python train.py --num_hidden_layers=10 --head_dim=64 --hidden_act="squared_relu" --norm="rmsnorm" --norm_eps=1e-06 --positions="learned" --bias="none" --parallel_block=false --weight_decay=0.024 --lr_head=0.00426 --decay_fraction=1.0 --doc_mask=true --dataset="wikipedia_en"
MLP neurons of a small language model. Each row is named by its layer, matrix (up: input weights) and neuron, and shows model dimensions 0-127. Each number is 500 + 25 x the weight over its row's rms, rounded and kept within 0 to 999. Numbers have three digits each.
A block is one neuron, or neurons of one layer that tend to fire together. After each block is what it responds to, as a language model described it from the Wikipedia text at the highest values.

L5.up53:454495503514492495492512552508537535489469517517505500504523499464506487544486493528504507493530497500522504522506486504459498505491449478535473515461482507492477484427502477524484504467470512494478511492511506432490470527511507528497472508519525480525475494492503477491485469449481474517499507566518468513451564538492517523445481516518493487467495523505501530547530514506562508462470
L5.up243:499539515526489511530495478516533510527485514473502514520489503507551481541522506497521493525473467512467491465453536511489515467528486518479460472508487477476430523530530553476489497510466472497491537493510499507465464510520462499508477466577521495494505550508550490512517484509436514559527530500504500493514527512469448492539487478494471449516505489505477534482502470529513509508514
L5.up539:492490482596461515512516511493515499482523453519522433522497522507521522508508477494549486517519503507519480471483528556520457441489479493537485495515489487494503478483513527486472484494463482488495501479522476537515524522497455484523491496511456455523506500479502503531504533533531455495487514480486492513513502494515534523500507501550451511500502497489464509530451502501503508447526
L5.up691:485517552538526497502500505506538464476483521523467503495498514460535588524510530490490505511465450516434479507477490489538504523464476486538490484526481480531522509489492525519500500495491522478503492457499506460474497550493500497516486519516509466539516520493502506526460479488489518480444493468516477498478529491504506532490487491471535460488496467474532503504468529500485494524490
L5.up759:513497490511474552562519500507554498504527489504484517565517488478467473530516477495502494498497485529526482516516483474495504497477516532513515482550522511482449494521534533510506543487510494465491555474479497484451475495496455528503525517508468515469506473491465525531491477514498480486497492472546534472483486487558514531505516496491498502464535521513512512503461461508502502511529
L5.up915:489495529518520489469463481521502514503525475478495482505465465516507517494514505494581497505529501486507490514535518501515505518529497497523509502481467529518498485500506469496481519482453466496512493518470534513531477517508517493509502445504518504528502496455497519553505486515510466519494509498536512541479514518488501520467487503550513473519526546499490489526489524470486492508493
L5.up964:524508536520488551491473536503496494529507511513489514492497489525481516513508522498480485486514497457482502472477504469488514480524508515513490547455508510453529521472535500492508487512472512500515513499475527488499455502504505507483539491523502493500489535491499466533469513488530479493512550553519521505500534508470486491509523524493517511448501509492483472508508515474526559478484
L5.up968:492503543502489496531529525495510527464526513492463516504505480490486508577459488487517539503503497434543463501494516508504555509473471436528487475498513561448486477477535482468530512471521524492488517445486528507512508565468486473522535534528463489511532528482497483472492476477499479554514540504551463499472519468512467494480511493494478512464500506478495512503504493521525531496489
Responds to: Newline tokens at section or article breaks, strongest right after a "= Title =" heading line, before infobox fields like "- Genus:" or "- Authority:".

L6.up419:487499494505479540470493515530492506505518491497497499573493507548555531511564514468509494492541423499503474496543524545477489494472509514516465487512497484484487443490486522518492484500485511500515486478509516525498462550520485534492509510471497448526505471506543548499475517479521489526492483484471490498486515501514525567501515496506454517509505493494510507525503528483519490518473
L6.up904:461511442508493484495486520523520524483530484481503434514480487480493504504499522454481475509471482530502504525519517551452459490509519495497515465461524509524490489488513533509497525518515489500466504478514506489499473520515488470543505545483531520544514443474460489498451465466519472549471494494484504479490525485502538525508476504562495495496475503520469504501536515508505514467487
Responds to: The second newline of a blank line between paragraphs or before a == heading; also mid-word pieces like comm (common), cept (concept), ition (coalition).

L6.up158:512501516496464496518514519496471464560502480512480490531477498523504471463533513497505528515479514481536531472510507545514529492497509510488490521509454475513496490443490503501468549503496500499533506487491473466456492488493501522514497494523501498527534491517494493543512509507516482507510509515511483467521498518527470504518490553495515543477491522508492532488487513425525534469454
L6.up546:540503488529497473480491531497490492563512460482502526478486459502472483512527506496485484514468494509533509503490532504508507509487522535476562491487501525469496464477480502490520520513485493511550464485492484480490489556501458481522531469491444510525552480523497504475496476501523486473500518522473455515476518534453486521459490518479531531474562520531524517492481544475499498494462
Responds to: Mostly the second piece "on" that finishes a word split after its first letters, as in so-on, up-on, Col-on-el, plus other mid-word pieces and clause links like as, that, which.

L7.up69:484516507503514495472535472528481485485511536489522507495509517511482520509496439503481505475533545497511507558491488543482484471514486473548539529500486481514516502508508472441486534492524476459499499485496492534477475443448543496513518493496494528489533503497482484489504489463482530505529512530503499536485521524484455532516523513490504488489471529508457542561497465495535502506515
L7.up163:476486467500492468507478505507499466507533494498554473496499549462508540504471494476521517517494521528512479505511519484487474539466494488516498577518486502468496522475528489483502511517506487498494518479484510556491517510496492494507523478505500485539481504535503484527504476494517476502508472543544451520522468483528470456499502513480516480453506504502473553510509518472506495457498
L7.up236:482484512505484479506524514493469499462507517503503485471497536473528508510524509480522553506447479492498515537543520463472511440468469509521530510518518515514467518532489485489524494504522501502510501506496492535456511508459525517486543472478453520503525491517477456510524496482536483478512486493514506480519519512533475514518539512494441544493437478525483505512471498513510507465488
L7.up749:520463470543484493513494477511465501496521516509514529503485471504524485514476488491524489479545493537566459505465495531485465547481503469476523512490523481458489504504542464496512514510533556493509472521476471518474548493494464508484504553533511491501515489527540488496529529476538525499502455477508525466494506513540473482504539532478491526533495441515492504550525481518491573446489
Responds to: Words opening a subordinate clause, usually before its verb: relative which/that/who, subject pronouns it/he/they, and split wh-words (wh|at, h|ow).

L7.up1:507471462538532506514526501472502501490528511496496510503509492493521468491571502498498496500536456499517529461508471517501514500499516515506517466491492545479463425467482491467484495470474503488508457547521519480425480557509450474464500515487542558461462484471491513518549510530550487539447508488502466515512532490499485508474520472504468502476501509461504483497536520481471478521479
L7.up77:502514504546521513540489456508530481511519492524505512505545512525506481519469543497508533498481474495512521484519524509473465489499476491496525527481501528508530490492498510484490479492525512480501513447484516491488495509534476481486458548511531460536525498488519499487471507502482469522500496508534463478502505535520512508505501491511494471513488513528476481523520528474503550458438
L7.up294:526553457493515473479468489492507493495538464500494516533480511498510477506513486497533484453506528478532510458525483502476488475544451493533512463476452494493498520466504513496537526517500479508456467497492494530486488480495501452458430503488487474513500538500488522542475531458452494533499489515483509488431513490515523487469520494496547506448538482471486475530498496493482513512476
L7.up566:486487530521534517465465476459535489480489487475482498527554498536503495492533495451514515477519460522525507498487490514430486467485458497511522500483486540540491461434502531474503514487476508529432503516539466542489473550533491463484485463489526506535495524470474496546473488489536466483539500509485471501490493500517530520500506514519502500519508513479497469498481526472503494485537
Responds to: Line breaks that begin a new block in Wikipedia articles, such as the body after a title and short description, after a section heading, or between paragraphs.

L5.up239:558509523492458498550479534455508536507507537469492443494506502537547505463490462490451511474496544458502508492487507527474510501488473500535501493474494540522452511476516507532511500458481542465555492480488514521527546463508492497512503548515547525490487518479541503488467527512494487467490513577498511504493497474483465466526516447482471538478535488489551493501494486504489453482477
L5.up462:520470510488491553521493484484467512520487508496470506512493500574518483474491480538475500508511516517468492470493496462512492467501484479503526494489518524490486455506514532444496473515520498458462512532475501516487500456552523502497482492503522517497436489511540494497536514477504531495491484535499523512525483515523543487485554499489477499477497458569518470552544485508525498531522
L5.up713:537527504491430494510480509487525469493476524491477461483497514470513507501523480515494538514520497497468460471509485475503522532525515507474506508441475511483491494458543505465453473519525521495552520508484543537537474514532512477507505459580490505478473518494471463488495532464502476509488488482508510523559521471511461481495509498483472446461539492551482523533478460507519487478496
L5.up795:473499464503531521471493515516536520552507515452501558505490484543488516531484465496490489497501443495435494499495523502448482450512520491504509522472501542515472505505512515491511550516514493523514545515498480503493513477496460475481486507514443502466499549524539457499487457550527510483521497486496465517523543490530518512501528519472440507502493495508529541530483552499466543484500
L5.up836:510517514475515539463467564477473492511451504486512531506497505523502511477482508475490486488532516491512494449529523466523502505527478501444504518507495510513493530490527496522516516481460496501523521456519500519487487486499515552501460502524471505467509489491501517506470505485500487489536506526500485480547512528478512474536508478435508507468521479543514510513480464483497494470527
L5.up893:517477487527477535467467520453507498441500482510499516543487564480500463498519498546460516475510499480488463495501475474470516508518475516460512498484499496489495479475552485484495525509536523499517520502506523513484481482487522488506456523493537539556475480507508469525498543489518551478501494540501473550523466532484516541511532506501501508519478501488550522536525511532484497520501
L5.up903:503550506495504482488520498532484502515481514516493479446492513502538510565514522484497500509462501476530497551550490452543517534515525473495503452519510513492473522503501531553529472494496454457461539457526533498467504511520524521489467504507500498496528448514510491514535533500509530507530514543501476512481517500477469450484511482470531449526530495505482491535504519466457486541500
L5.up925:527506562511478490534508526492475481448482501538508456478491471501541558539498499510498490475478475506497521512487490507492515507499483443477470478488480481552465526506482528557499512485492505498481532552512553483482481533507496523508500528493497533502511487474533442507531514512564474468544493504499469514538511522511462504491524496499503474494522488495484495486465480501496491465497
Responds to: Capitalized All starting All-Star, All-NBA, All-Pro, AllMusic or Allied, plus of/for inside names such as University of, Association of.

L5.up37:562481482488520423467498472435512474500518521509518505505467487520478431488472506501495511531534484527480509546476502506495503547471494513506522515523502504522522529521536497503466438542471462475464468554512482499478464495497460518479515534535486493504476431498482514506501489471518510460529514452485482479527535516512495467493490501504474524531545503503518464523500527472499540481520
L5.up90:505489466492485469468462486498508519478514502458505449525502505482507458471512526527517508513482487499498505524517532511493545552510474515517487504469496464511517462518528531518514518512497560488515500514484492473489470493506523516497539519471506501500497476504532496466531485492504534494467512509555524513511564497498518476500502531471503457479471466479537489523498479475457473529501
L5.up185:487478506483510506503543477512501455523498495507497503512506514530444535518532481463487567475502482475495490506514496508548507518509490513482512523532506522507494502521520537498502436494452489443520526501505476515508491530534531513505501470519564491525481491496462467521502524528537523469499458460458516465484481479511485506484487472469530494515464508498494495530509492491498479449518
L5.up260:512538521492507482529432494520454498496446515509496517511529521493509488493505463502501530494486488461482519527519510492502472484484464459512471530536506510511477500502516479460514469518477523452526555533503511529500531474511514485491509477506486517509479483492532487531475500493513514482492520519497455439497484469455522451486523478491466482515480499482504512498488488498541509524490
L5.up305:543509492499475537507564511483486528471519506495498506518529498508535513527516494497482469445538504489504493496468518495494466494489469458500522500484506492490480532495560485492495525521503454480498514501444486504419525479440512512508501523505477528510510453472479501527491473477474489483529513484484539453533520501482512508528513538504459536481528517499509500487472508513490510490489
L5.up438:495484483495482526471525482525528478490536558483494520499533499511519521501532500477527523473554493472526465498468527496449516496523446493482535517525489472517490501495511461499461470520514532462498520493502503501506494500451518499544520487491521498480519511505516495548452481500509485470518500517493461508559530477507516501495460484503506495506463501479498501539503507440518491518537
L5.up959:444518471492526551479473507501499501476461460507523483476510494470564495544476477538471498512497494493502498525505564504547504481470527484503491522523486547521483488488498491509488530518541479468470499498524501511480506500503517537509532508517508461437537474490476518469473481460497499531525512493500499482513514523501481552525505516461488491525517510526448510524501523530511521488503
L5.up961:483482501471520558470481470471493475479495491478500466527487522474476477500523496504511466501518491488454526484530518490545536552451499483444546562549479499491516481488504462490476514518465494500474475490512452495486546528496479516530515532498549529471499483529509538482510519514515503499530521476542524478539500460528475457461491482495443489487528442462494536534536508519479473511496
Responds to: Words opening a subordinate or relative clause, mostly which, that, where, who, often after a comma or preposition; also the word-start ex in explore/explanations.

L6.up262:537528532472478498521546521564525510507505467496518513503475504500495540508535522484478510525450483490514507513486491495517489509557550545515514523511487509513523502490503517506482479529513491471462492457506537491454519531482501483481485460537529511507496506522520462490504483501492491470514485524506486519533534462503494513504511485475526512462493458499536497507479484511565510482515
L6.up306:495528524512542508491542509475506467474484533457503550494491495489475492506502519500456472495470467499509513548520514495499498483552532535504526536477516473514515509478487543529478485492474497488488516481514496527546577476509511507531539468476515502500523500518504480449489500521530483489514510504424513500533483474496497520510500527481523507478539510506519515514500540524500484478503
Responds to: Word-piece tokens continuing a word begun in the previous token, strongest in academic degree phrases like bachelor, master, B.A.; also retail, birth, subjective.